config.yaml
n_layer: 11
n_head: 4
d_mlp: 896
qk_norm: false
init_std_up: 0.0154
warmup_steps: 200
final_lr_fraction: 0.02
doc_mask: true
steps: 8037
MLP neurons of a small language model. Each row is named by its layer, matrix (up: input weights; down: output weights) and neuron, and shows model dimensions 16-207. Each number is 500 + 40 x the weight over its row's rms, rounded and kept within 0 to 999. Numbers have three digits each.
After each neuron's rows, "fires in" lists the words (lower case) most often at its 100 highest values on Wikipedia text that the model never trained on.

L7.up718:500502474439505475417485561495528501467461496506434463447483530556479487518518486551509498558532576484420513484517513545520519486539470518464510512545470474485504555517485528518497518473531523566499511507460495549588505504571472531567534522541476524517496498497447552527475477499522459507442511483517480525532473472534520512484488537511454496553478508425515473390529496517546453511426521546504470440522517479396439495516559556458532451507516590531556543576556475490495445560427487485492561468542418576559535464466514568495467489583514459518450494489464501512535478491545529483
L7.down718:476557438481485499525472520529492468491469522575503451583541516509528507481487482527453450585469479477508528524534506471502427565454461501523494606461534499543503525599473444579505511560505519499513426444487442522492497506531546462430489553543489511456600509450549546479425540489479489498453545547498526449543511525526575475459489476422474541505509518557442535473531510506502532510490498420475492481526525491516468496491489412531515510496546452457486504496491470452490518546573369498498527514486479535454478520416487535559529493521483518467464529485548521545543501449482412560
fires in: "an", "another", "any"

L3.up351:591479477495526539523460493485531526531484513531494556559471599501469488453449462477564514476504515492510533407516493371453453500483489471602462515546530580390481462489502442533479454498498471463462475510545493526580494489434522470488499462490474492457505504488492564547545479519570496484568515498520473396432484488496476557511498469499440488517447544492529483522483536527471512519508482470504464504557496541523499494549518479472530463446490534500513526505591450456486492530515562468418507525483442531491502548514491555420463517492512609433509485494516436522493518447566563533
L3.down351:483427418415467459512523471567536495490549488516540527550490456537499507532431521454544557491504572501477510454508478531562477470497516484492520515497560477497513444499609524482569399452535541527492532518467546468536485514547414468499542540507494496479537503541568568506508552496573469458574480444492501415511542503440534467505495503485502574441497521479435541505488492410402491467490469572522431472526438483491442508564492513544526517527456519508516507556553508557483486467537427557477487503458494473530583539487523449510534450471478507462520506564509565532468502458468443515
fires in: "also", "which", "that", "both", "first", "the"

L7.up111:461501464526533490476543443478491413557386536487459522453538549528421439545496470500446527438483506497444532512582580506531497571471485513538488510446508544545469487559582511584502482461469521536515426527454480493464430535495456493521511538484456494461498516536523509467579507452508434500422498495574513482541521516504504548501430493554500468524484561550538457548519488520380513513450436497543527442467584461550526504509441570454518517520441498526511506487520473461448536528485502497437511484549497471538533533538542576488485538527520502516464533443428492460515489460544475484
L7.down111:501512456528436569464483537541476501474458475506487567536472470467485534603436519538504556507575447474461443533527419575552493491526486488443485539467460489502523468469559513500502506539528470463570474518579489465528667511549568521488462453525456449486507467456472490533520459490521533481451502449491474488552466562456497576515482542503516468504441389568505511511477475479483543509520471522516448481495454440474543561475502526502520515496491456473514441551502456517527472465619531499482491519440548532535476531485503487497514505492494466537462397450487463547447460511545467511
fires in: "that", "which", "those", "white"

L2.up552:493502494504554545545474488481483524505442545552562560461470477435481544524475504522480566504510403459506438479556445469477529423550585444409503473552501491495516478434454469493549495479514477486514493508448479478461424525503476516478521515495553475506445483465513457479509549491544542507530474481512542445551565490513523533579401505518464516525445489490503415495539568543493497484508506515515517384466470541508469512475461563442488535435531465538513524504523541474495440570462522510596476515488473555513483539514500502440509474548525501479447456593524593512452408478549577489
L2.down552:555474482467448443510495487460479502466488540509543555501473488547582430503497433456528467508463546529470438466491517524515454529504530506533486496552584527534632543543519480466503434505528530479523490526446506510442550490481503452554480481486410454578470454469525502451479447510490464465527521468554487510528464462531496412494488545543498413510515504515503545539475477481562511508558540567471563514472476569415470391453501453475444476490505491497508539523510588532531433418510506544501520507487549496458470435520522529524437513485460525539564461419497494493506492552464462515
fires in: "university", "league", "college", "district", "county"

L3.up8:549441469475466488493478470474492556519483474490457551486472496453505483440469494561563541488536518617584507496518497467449496475478444461516532510489614472510583546568530482507551545453536488450515424545447446481582500479498498538484501457579474482422522526483483484494524524492514532467483489523508523460483438534539421514511492532578533573522433436454519534451460472525519519551469432550563466511570525423424451506534517450505496506467535521450542500482525481496451560534546553601446488542484494495506569436521479537481447561505479477437497533531498480555504471439544496500
L3.down8:460505525530478496492493512478568530440477512496475527543493453440450490562544474501452463515435452540500498474474462506504533548525478558478498585533477480511498423483518551520569409500512569454533557522485523549505490533481489493467453500544535520404499439562501492465524506448562506588550513505431482528593546572471429521449477442498491526498483507456532545580435513453489516471504475544514507484460483576593471514559549454553494487467482516471507508537483477458483511477403490484448492455608494474440452543490483481532513473485447497484440522549452499572502528504544450474
fires in: "a", "the", "augustus", "age"

L2.up752:483454569510564542458482545512518569507431518528482506472527476521405502464446486538454468520546499515532562492569468489528494486520508456456510538506416500491525537522524528504473518440539501507452524506484494566502493526533529522467547490481463408494513560502613505549524476405439493560485497499462483472515498577551621494509590507498562546526478467513473474499394473530476587533449502529473392500518507488458431477505475524470527517448491462500524552517451454491488416478471555577394475496501501505432476430483518519472533448507503481499451482468550505463447465505450514505
L2.down752:581556536514525468503509553503462428548471502457500482492469523527592454486572553469551453537502469469513484475462483539461530496452425498474531470463510497526536505545418487568477495546557478460547516479545511439471524535452471484483544584580571516499485464511525456491448526475502541442516483467506541524494474450487468469504480537497474551515522529510526559577451528473543497537425510525512450536512568555528484530495472460497474479475574469498464458472482555581495498532444536563462413476527478493548540511453473533446384512515549482488500491446470443473455562462497423488
fires in: "a", "robert", "cal", "at"

L3.up51:526541504484474545417488506471410511516467511463512507502547541501474465455526578510481556496555496493515489507418517445495506480525451525463463471503430464467545505478461471481463567519521413484536451545561538469497502550519479516466541491494475432525484445503447458468496500476465496475537548545543436590500471546493488550509526529531532439515420544469521491439553452545545544458490507511516526497505448514573537510555522565569511527422509547561478525529493491471500474509497506483489537546584493471455457548471472525428607436506545513473505502520593453475429561529429507521
L3.down51:461511499501454573486577537474456582551577484430570486549535456532504529453459516493435511451462539487502457497549496496541508485462426435526534578548546424483484500509501506526456532533516451479495531463528524541475452600521521590550440513514486502549481492492467485485543499552553512495480567479403420531505559458516469425525563559523489447494507484481489480490470517440516530476538463493494421571503537449494597441466464440526482450451478512472455553512514494507580495444536451489501580496485513407549485473459491498540441534549480501568475529477462484504482512498458477527
fires in: "of", "population", "college"

L3.up106:561478446482466468507591499474434507530539509548378487583507482494529468523455515473462464506452546532528537533454472574515501492473470508541492430420495533533510472516510506414472520565545465428475541504517559537516535524532514560530501507538540534502569455546464451501476514504559483450472508443514531522487481542490500503476548489503490409513506488610478507503538532424466519436534508543460483517489469537499465469501493469522486496546433534532510504500543499502502459492441500575481510481565512538492522437484555529501419486423485475536556545541516462505452460447474408461
L3.down106:495552552497564409550475493493473531491472436477534456505582540470444565496514508562542504444531504467428493480560510457509497477469477438512518498516534504386451557511531411597498465501447460495478465511483527514520420490514531527509489554494430454496486515511459494375518447460503517526471556565463472525440536442493462539511460513548477582498472481472555511519461560502595482459534458520512515503497503566547472552513533502433535569517456466457471464459520400495449532538510535463526552509479470507541529544596535557439462537528452461492516479528524485488558435501532568531
fires in: "use", "place", "part", "name", "over"

L3.up56:464499498486498546438474443489430540483538526511488501460495556536513492549487574457523524515519536532473416420515558513501452526529442508472446405498498493390487486481449470434517503559486448514502480462463421517541464561480466512563485502522554520541542494551572539473556528492482437501489547469532519500472460504510409493519471483456545462505491505502555466515524533560473516433509475495461521550538520480489471435527486483487492432499561518519558485532511539537455425526595484510401528503503479527565494548504503504487459429533515469483485491499567555463447637477484489452
L3.down56:461482472489519527544566459479463505503419545469527548531475541525460545470438493441505440542517474511498568502486495496476559421479418485513466507516517512503460487545491536503511516499568476457491544559533501470462451478442485541474523502526552531479568455448463524544529487575492531436537573554454470567486476512477534490457479546578469559481473465470518437513481449533521427593563531540481436529565506508468601489498546509489510496519514445430491516466491502559523586504478501465573538531492530431558552554472494522451503458432506506473562502424491554483490552450463485517
fires in: "of"

L3.up592:554508498423510516589535468524508468477457503557522470488465486482480514470521505557462493496497525558551518526491508554557575506542512487448433493524510576489531483625414498519489465466581505560603434502514540473599560448503510556512540458485527546536466455531497448545506449563433515453508485528461526451454463520498573519542510512518464404494462463433566465472496490517480566491479484477426414532442477554382413481549484562502508496507456502518542446445516532508479445466432493524544571489495447544552516458501480467497469514494523460464504454442548477481517481506546489539
L3.down592:493517483465559433452538502529510520489488540484526458460515433505446474525556480495531514496524613494456533510401510516507576465551586480450514450545512542480507497523428462562518506485439487558541499424515574510499552512526493453565499507569468525495533489508498396540496507486447507485517538482487510471503445448517463539502535465554497443480493504419568431423522542484516487515579519553522434559564470543507508529540445447455506492493500508454537465491396505434465472498469561502515510435487471506529440452538505447513406472536452534529508519516542566432539479554546517523
fires in: "m", "mm", "million"

L3.up421:505524509533552451519519474507473483456528467517456477586490546476529478464443497509488601504506570487491533489552517537539429536555516544529537532535446498573558474526480554522548489423500471541500476496467530470477440514564515484442452509506423506500482503490455421549471498528471498452465539485448528573540523491484512567462481521526448503504505443548513440474485406644546445457467521520490529530548511513497440509519517471512537469547470525524453477498460551488453463474481465513491456527528599410496537525556460488497459422486495494502457512479456550474550538489549517523
L3.down421:545505596483480532487486538469635519511434543536481496525551401514476514491478531496421521519548472447504541444514468480559500527507544474474467593533496511467477509561516474473498475544500458479482494438531427490474511498544526471455525509466484530446512461459503488510542523553543505518427597590431517510527515439539421592516525450479536470514503502468527480521509545537489451473412533492527496531519487471461487539505480518518495507535544472578434528436523428501525515537547475489497533479501556470494449502528447427550447547542535494506523461417511493488505503419470545521
fires in: "he", "hearing"

L4.up762:565441456458468541553595461498476472482501501547516512476431486488438492380497524428579478488542535464521519502569468498578469515518493546496517517484533499449551512483461477537433537478536559590492489501494539495504485501475477460450503616502473569537521484525519482475500526481543425440479556517530580517476532440476516592540523475534454407510498476484452418504547530536564500513482499509414489513554513497523507515465529514467461499452447511545495555473539513477510475567522480460453533538518441482501520497523480552465522456490465511451440489469477497460511545470437544516
L4.down762:435479463466490517495509484565510526425553560552475532533501478490502495515434528557557536530466503506459497471571460474509551492460477415524518562521413474471468474494571549542535506401491539480518467524534473563473499444533493517608417478516555444567534472419447504535546488480432554508455481513495419453539546540532459546516523496488505471525491475511548512514476490452466517492493452546525479439508468462465528552510479528527564492544485526498559501599521491518463506451483524474551488547448494543491512478471509511454505492561548476475477520511571509484520407471538491536
fires in: "which", "can", "born", "that", "built"

L3.up457:587528537508554460533441472440504509472519465520499529485555519543493517421502454560551554559469532464592511430540456477471446452542448443544515442497481500427503550478500491512495498480497482586520553502517509538585507490566513527487488489479448449535519475453543462566482529555492511458533587477545514523495514485466498515458491528487544552521445518474582505408434481512389420414433445482472511494531520564502535484490566569501424573486521492490495461485489459531488575527436476427425508459453503471482524437526507466445553500519486561450487510462505512461514484501507573484
L3.down457:468574529497481497547456470518516552483496457494394547541486525511509489403563551551474490454537487463537518472506451490524425511474464559513489494563523496508505559487509511485490481492445446478512536407470579531503584513479507511522520455475493427512483442484528525538523518534487488507475500466499474523589553460437495470402555469503442502473482512428512579547450460535559497481492478492536515540459528472419526508485490477592453494538455567415573453516523528442507536548500477516453516500462478577549455571489512512498466507471476497582490496426378501492533554513509546512
fires in: "and", "been", "began", "being", "are", "be"

L2.up578:552530467503502528449515485548405563568515490553432475528520512506496470497510506512466427481499544477479499406472507553502526550483444515514503504500474514520513520469501481470477530399435414528490519507453488457455497618490553486535539530463481447561494537506476441460591523489569444503512513501504482549599459415468472490528527465540507537462522509589448526425616480439478459519532493437490483477475546459495532464509493518552471507512513513539551485546551520528447476517481451386439539564486500425538488436506511466459508435493537587511443567523499518570517477509460491522
L2.down578:511523454540496458493459486527421552550498490504450493518416535422467475502526507549468551530526465553463560473495400477558471568537485526519563539486485544488506467530484473516420466485500501491515461509447542522481534480489504506521500456504508452536525558462551474426525476501473465403483460540475505469506478434538510435500496495529514503459520522463548422463495566514472490507471530471489549484475577499521496549468547498558493479555567532501522469540619531563513444536484458511492551478499453523517550514492545554421412550490465486522514535482483500471448495553430499479
fires in: "and", "over", "justice", "than", "overall", "well"

L3.up621:518441523478503437398514461541509490556510459548384510569507445470485497451525468557483494541468485535541536495496584534456539436577508486528538469455546473441511501468529575511494561497550503557422515518470488536477567484501601423613538532570544465512497575510489406566496555434508494499473530540469476503473472525538492528481477510507466446486432500453523520560459462527486537575482455450518521539475515511436443452510479475503540568536472535435478521506478533495514567496505519561503570547507522551462480462453528482444441462527479454428490482505555441511494478474486451470
L3.down621:501468499526567512487517510508466471463468467482508472571518456535545523523516525551428427515475501475434446534465468503508568511384520493469477547495493508453474516461482491566475408583552456438520489474498528449463533527436417494464487538483481575456524543522455450466511432470479500571514553528516519503574482415523461484515478549559484510566486488427487514576469495479484502554439497561510509503459483535495500573523557499481479534475504482459505492460486460451504441541474490489526573580524442451462581603518614545484439421474510480521513510485512527526523475480523513534
fires in: "a", "augustus"

L3.up436:552505531606486486470494545486527517555522496481452510544555482493504482492481531491511456574403512470425508498502509568499558552575519461498591440510505476410504470497515482443525493519498511544541431532486471476473456449490493516491488453445509490521506548490481528533499564511463504526646452483466492407493468504468484456427489497486463553558489533509503599510515447574423488440504475486614505448530489518518577428496484511482496469490493547495515461454562602560517521505456446452444486530458519406550528530468574437561471467535483480508464463518502572535436499525463510479
L3.down436:417563493480496456460501538486492503492478453527545480469496499516419496500537461433546557484527493487540524479457414488561522506508400541469542552507449491505487540511476447513496516547468533435464505506486496566501554557551485562549426541502430463483512518519488539521570485521558465469552431446548575446539431470545469501493444471573453513434469553539568505491498525486480452463393517503606539479469534501458540499440473491463550470521406504456503514534457558483506475491511520516519488517548506469538509499462541560472445492494461424515486507546528478469492495520523456394
fires in: "national", "state", "united", "them", "other", "world"

L2.up534:512540496483485536466477564475560571477500464501486501518513562493539507532558500541502368527494480460441512523453579530495482497502475447500505456464437452482545549467487482525454508493462502508462504523505515500520488487456440464474417469482502542501480441526510504576406442543537491517514529538525505545501383515504575557521553458477456578580523431488519543417524464514489530520507510464461528462522469519488516495438507513502495423457515544487487537528530477523562472521519512481543518524489473467474432582477548552504576539493429516501458626513455452485561532426540514550
L2.down534:500530489469463509470461564479486507510505534515494436514440469528487470559545499561497483427486550452529472600498530578469485482480509497475531493534519492549519519532455525513441493501520493591566486495510445513503479531503502447506482558498532543541401483450428484483417493485513500481479577475586486512514519570511515451487535498476479453486502503452521497423536510540445516584455524439482536493464522559479460569483476589460553464454486549487514509489533456489527502537533591472568566506485512518495472473434539513595524520483547502585536475506479476505451502383481434432
fires in: "an", "another", "any", "anti"

L3.up493:495500555502525499497436472495426471485600478523515477485465545561454478490496559512514545429499521453462466438429500506519432553496391536544496442508522435426522477515448524434395527535502495530461457563573513551529432493548569502540452507485397403570495513544461507463564544490557498487515587477559492511453441501489469572424510516498522497445528486568503463548525527550494452487464498480490556496510504499491476508489472507538482499460494510499542442512523556459479522512555530428430504461518498477539494497452520467526529514559557524464476489480558521488458504542541564485
L3.down493:453489489506480523472508504507424457481468413525422513469516470476401492414527540522507515462557468496461514448520449428585501522463515450561545490527506502573489485601491472470475477461550467474474517559540520545451558483557498521497500498556433494475519499427493524548530561509471550457525504534428460529467466443484483548505583486545514527490459469448518537522463501462570455553559485527509464528507513463512480439509426541507511503560558576500428539378503558549492516489502427453554471584503547522501462515489483499497492488475481533532513428466506489569496548440501484479
fires in: "and", "of"

L2.up549:531510511512448529541491471453571508551429525462502512510542515489503489555555437424624464529513515479471522525533475514555479521521479502585514467529585494505521499513493511529469484530486524525486468555518489510526420507474498514466512565443505431487534558499558453469523498448482465457529501452378579545404530507460523509542515466451463416448525478472410441484502534573471537484514497470544492484497503518531547455474470519461537479518450569525478522460459462532507492582475548450555519446541529489511574479506479544472470475434471477459450565474436521509569507552510482494
L2.down549:441466527471515487482560513524511504493485548559559541489543478441487478595494405496482528465540563479471518487474516518594455502502525413464461475518490491464490435503520522541480488470495478494504521522469492440474494504529504481534409487479518487549496520551407512523518485493547499506509498451561441517442487493527496547450540537498511491589483499574530556544452481522472548511388448568505486453525505463443520530539482552584531570432461496509514432465532461480488481540552618429527495471502503537456498551443497522517496556507465423488494468561488523434520404498504492432
fires in: "that", "those", "third", "thoracefasciella"

L3.up840:493482508466502502476496457434538545477483454583492482507471467543537491480505455506510595466519598483462584526497540515501531457586477519490532476559466462570444495471439524468515545412526527487482532525517477451493517460500453530522506515530473542533514506539585492427528528442493472495505534465450562403552542448498513493511383484567467467466529540538455465534535537492441534519471516525462470420507497518484489511495528533477493510413544533515482432465497450482436505487488470579488467499551472472444497510578531506471522556504553490491539510547514481574539379492482497468
L3.down840:489496576533504475488529545469496439517473496503452487492526472453483470510493540533530531528509473524513486473562481580516546538436519443532470528526447465488587484509520441560495471514474526537445484480486401525458503511481516459506512514407511424552513507479479528570525459529451481524481514473515468496480486549470518561533473516488524512555426507468474594510518509465573494476469507518463527577471467581460521518451452514526538509543451482533445540534529520507480499490509412605561506558459539474557514492462511489444469401454504513570493469440491448563442545525510445506
fires in: "united", "city", "league", "professional", "county", "university"

L3.up565:466506511421555476489413497566399495592485526496501500516566505514436524521537551491463471499520481456509473528491500527524467547522531454505546482480468515498491499455521521445525477488488404475468510550513486480484509525477502426548513443538524454464545565521495482487505423522540573519495461489440467498521495454547441544431519504518530508464453511527507478581396533513576499492511533471487510489497511499497523509440527415539533467518448498503544403577507536518501420472483492517454534489449554514490507437557473501496527461538446491529473507463543546527517544551629449557
L3.down565:495485496505480503502509462482493425525494504518448551488508563566512518506562561419503433487589517569473491505493511555533556467523515484505501488566530487510532525477545502434542414487529562502432499499497566489540469530506482486509462523490532496519432504475491456393442523489490417515575558503465581490443494409526388514486537566507556533441535457487502478537514444532502480532532543464435525509625499519510525528538466482460482515480546482537474437459519533514518456502496430481514501506492413471567501483540548519494475539505533459445461442554477498535515436530443500440
fires in: "during", "until", "on", "at", "before", "atlas"

L7.up264:446499558532479468491550522501421502565459512509500552507566521422531486518500430455540575506467534430571428509505556463538518491480541561519421542428470480387471466437526497533487549541517461492499437454476466479450434502475507544556492536495515493426517537493458504539489419405493579474511518494553503475549559456510461514427473464504527478517500480491506538451558515564536583415544500488576499559436449443525475544482421495499486492569477558513492467481513498554468448425516541481507522522431480498566556533540512469522516459488528538480499525527471496468522457456464543554
L7.down264:518443501474474539490432489545515519443562523544535522493493482438497515520444455495495453474523499479530468449508451513457505553448507482476468510520510501540544471469541502455510495523521456453572396480464485515519488499456485499466538442541538484435482580513463455477527416537431528463545540479533516512584464454523461437467453532536537466536516457535556503393524402506485477512528411560468552451490497481575490499476425472479499553484477533473520506529532451494449463465537472480525510508479519506527508601542498531600399505468484493548460478518553519491510549546532568488
fires in: "that"

L4.up640:507513509572516571436538457468491574476462482559508558438563467528443542619441497473521524467536481459453491464533473531442436474455492565521477551519535508472514468539477469515541495452429481495427507518538483522527542447538519562547470568393520492471437486492491428490563492516500484502446522469506527468380428537563509499539462492479547481600470497518433535455426499501463440565511499527520507499519535424531529512539477510426494453447524498540530513481531496479514553483562527458475591428561482462544576435482460471517447546459574462497474541522478506486477526513527535448
L4.down640:458516538428541430423567532440520439540486475475518527541458540520448503533520454459464430474500537527535540516463470513535491496466552481490492454483478534528576515474561539501469527457532431546534525505457472523488552535490548510544438524535491468412503455465484556530437458534577476444504528490478466533389482534484513561498517458554463424536475569557556540576423561560469499510505474523457460556563527527517475503442504521513463498524487541473427564522475494526526507443547554483557535439486522570521533543510471435473504479481460497415472501514447525469459491420576503497
fires in: "that", "which", "s", "more"

L4.up636:422452472542480504450517479481465499561459522541474453483591478474518519542470524458529502499500532487507468461510517539439515561508443424564487479440518462506499487462537533515540523479530459496475514471562491504477498524475553545495548526500465523519537517535485512477494527472538445493517483416477432540507465493536505503444510500538430451506524508465467587478605617494522618494474513531528524504544588429509500467552508512427482476522441557463495527489525489544507473527398495482533488565542538516476490477527489547556382618430522528503562562448443506418530495513507502493
L4.down636:496489548517569509581506556579481493520482418551481575524370473451485511534500491470515585468512486500477490507515478466554452492458547523524491547513503536536545531519429509495466447497443506537497460489468453530524451447522461475466498517459511448516457500484466603427473437487546477476512495479569513547467490421510521508512473481477444516482516540571495466481448507538569547559470442442509445505512490553511451496438553530433549531454448462551595500508502451520522450509581537463471489471515475457448501555477547547531497504504448415539464510573518512506482499522487476497
fires in: "by", "place", "as", "name", "data", "q"

L4.up813:499496558558445523427505533537515456530504510495485523435552530463482490447443519471470533487524527444544517446535478500472512597535424564486484460493511451485524452455462493484502466453488464483443428519508449489512444453474572505544488457531482519505539475507456452487518519456497496497559531549569488497537409550485513487591488558552484609515491521481463502554491493509524493497535518510531460506558489503505420489495453530502544496434468554558550501539539511487435485495567534426544468469529505465435494470404549517490449423497519482473482501460512547495440561527486453501
L4.down813:531545480469453504456462471461480496491446448497523482464526467528527470465582445500418603520516533516527488459487496474521510536563425485440545514561429543475479485472537477532482498531521385471518522513497516472548560508460521429536403470419487438506544478472438506498507444464531552563515579478502475528491475512449486507536564541525498496431516500567497523568442595415434443521529424520519485540460461497579484466556573497501570551470511581508522483475435528480530493512523589534516469536589536511496495547495576542494472468470462441467528507507537551506511543477495502482
fires in: "a", "augustus"

L3.up644:451468459507531537410558556469523598448468532536542499558558539467421454537557508531525410514474528455493484513535531541541452521428500456464513505532507457535533495517476552524491479515455585479513479500533488494501525409469483483493455473564581538507484433452490485511444585533535531539520567512477476468434535490480463441507473405525495518476482436527496493425578484565451499560448438462544482476560471463452484498483527542515490560502530477495561512533557541521529499536496457483490582496501376439496496522536504467451474501543438585465502507507474471455519515506480489516
L3.down644:467561448423528516522507574499483527516544457488479390511513538537498488544501542560513494519472605535485523512516466440492432498518453489472483546487511513513503509516433490464543424489494583586533515517456502455520488471574495589534481535497513478490483475448519542394465505530471419545480484454449489533503498549484526452481444541540503469518581489535507512419547518517477507529466499563530570504468485516434562550508525489495507488476449517550488499451499492505531562499518602464505585488564515447513476554494479482425536450507510504516525452512541491441537496460521502445
fires in: "an", "announced", "max"

L2.up541:478563524457521517464458445496456528433500446488529556515507437511485516533526523571506562520562528475491548622444525464421504468492487463580483470443504497628508501578531533470581524451443463590460502483505472503531509455515518506446559465557453478531524514541520532498495483477404524484525456452495423515484491585509487459493520531483500540451477539522577529480413549469476456547543461550499501523546449429446513410454468421540521498515464561493498490437516546475453544462533456510527516499494607479542519445529475519515486529508464508500465495503465505504513552537540481499
L2.down541:561507522512528579531449549557529433571465544416492490401480513476453567469515519464512480510481477500482491486441512515562480540498545525461497504540520517405473511427473533534522495575537544464476535467528497513447536579508448527523567504462548563505451459508538476553445497504520437493523457502443555506554458458525505585445424536549546526444502429498466451488511484468555486505454506394529525563502494596488493556550529521510467502482517508476454492484425450524556467569457518472496496500506466452475480470562535472488516435506513514551526533479543491579438459507518494498
fires in: "was", "became"

L2.up109:527511488506532534500542505471470485512545548493537470530542539556475516540552456522443556490452492485455499549487598433561447511518499438553442532452459557436501616553488536554504496525488488494529474463461445458481534491431521503543487485511475497451539476461538534509477480486585519424466501479527501458511465485528569473506431487526501420511565494511505494551507482466529479480516498468448449450515513478538488508487461541491475437529433510527583527554459552536519456523504584504415556412473432558485510553501536420474464449536503483490475545484526484509428501490562528585
L2.down109:485488470435536581438495500460566481480492480495477578547506475520422460550535472515503380468539517471470488391485538457504429489514416557528553545534594503536452454498553457426534530541485550459415532518495544534505527506528478520498532486504519444495514570416548529459478467535559468478463537500506504456536487509572505473503459464518447560465455479537505459524407481534505483517564476485535471491488533434530490544526512531487441566439473465432466548504523476479462438461552466542489488465538488463473511496499458484521522533495573478533504476484487463524584464526556501502
fires in: "that", "six", "california", "because", "sixth"

L3.up781:504525469491529536410514483421559503567486540479464516455508536509490444530500547474487467444506532568502521469440551511478494445459503484521549472551548454417554470485521520446504524469509566555457490484551544520505497414506512478529563485504491441504539515517495511567536501522477539524574472489539468455501460566484459476547467540510553478592520509435510529518479585519487477461485429449524458556494445512473548472533461581472452487467491512479535457507480431435489507518478527503500507529544445570436501503473511569494579435442437458480498541527552506534442493476572506548
L3.down781:493507452496480481562540425487521490470488501531550518517499452472587506560468478474465476522531480504467520430513505557473561525477503494445531601464506474561543463459508532588473474426508434501507539559514520495485489541503502514448490615509496511501515455544470438497542558471456496516534597444444600540506472490482483541490538467486505495464488481473503485476496506521478460465559450532506551483541511547544431558473526470478507556503462453537453396481493576541487529530498512467414458517572495488460477497503479446497492546537495431511499528519472479502580453468454492453
fires in: "a", "its"

L3.up674:551588474536545437390523488467516514467537475501423534457500508542550553447495563554401551561481576458569446469544507480547410552472458520548517426489517472474532529463554476452466489475514585486462466454479442596522500445528449504514441545513471543545481488482502474523504466454458517535515485513474513573533511501544461550485558487517470452513494546518442530521472431554457458545545494535477455480520508517504452464446563490472505539490513469569463457504433506559457476418551523453463507477497502472552487508509497517501480554461566483505492405491508475445489487473526508542
L3.down674:549505529529521499504480489565525503548513454528546504483503474573544507466485512504462458514459452455539533459461507482562472462437528596500570465489505471507529534472502593531473498563445490491518473521459491511558608500538413449521533558465492489425536460461508482492462444556489512521515502542457452474483523453421476498494582422487486589491480492539491490551514428480442416466574523456544510490534459519495573496446437537475498523466563418517508461519518503550543550477497517480453486508498463454505487485483556442632428522496465512483456530467460501483499571453477442458
fires in: "it", "he"

L4.up224:573445435471462522473534482529467483538501471548489509530490529486571551429496496442487463490490506514492550534496528559499441477499485545476540489474509575481516499467530574454498514468576543473545564474553502458524476463479536521476498574466552491510524457556489513509497546535493504515549607508501529483429476463499564401573461404509467487478498468524500482413638462494490536465594528519504553463501491496517483585587419512480431514549484539447476502584437459473507493480514520516516481550496519514474496465463474515500484463605501480475488499468463385541481471452531501495
L4.down224:522463443500486483558508539487419484465550511436478540482483508421503435523441465571558513590466524448421509465519468506414537483477518414479472541469566445475469506495499539461510489485478408522510397498534506475508429506464556515531379539491461480524528558509567558426527514517440543521491482541477468509578516588515496511493540449538533577505459579525429471490524522497523474526476457552499493452498554444533493469419473481524521515481541439463455475476534525475461538519482524456499541570481430477494508526564533475499483513562550579541555533535532523456501550518537515554
fires in: "also", "next", "never", "mother", "need"

L2.up449:459447485490544504479503582547465463524493431518440598488540557520481545470534595525482548543513473433563538552459537548512541497548471443432519420445480435502488496505564484520460499520483482537447587580481491496439529515505481482506498457515463417532540476550489529517448500496533510485495494431498434515509511533578501513483506505482519530445533457451582567547489480523463467455528481493554531471556496517476486493510472500522461494550463567511496472479421505493434514468490539525491433552454556516568552491444474536454532507393489503446458481518526532475528506525484494509
L2.down449:480503527472548458463438479513484516503490504502536520401487545505514529498588515505594523459492505435508557515539522447508520461554505494493454524577550418525486500520490469446585468526496468514461484457489492489565443511488471551498457444428493514547496550459502460522469500552515465487529509425525594483553487497495478549437497492514482568487526480478508483504459532586533511504552514465441595556478515529537523500509495527505521475459488504547500508576453521499532512566465436500463429473445509462482528469441607445502448444479510472520406584540504532499428493521561580516
fires in: "at", "became"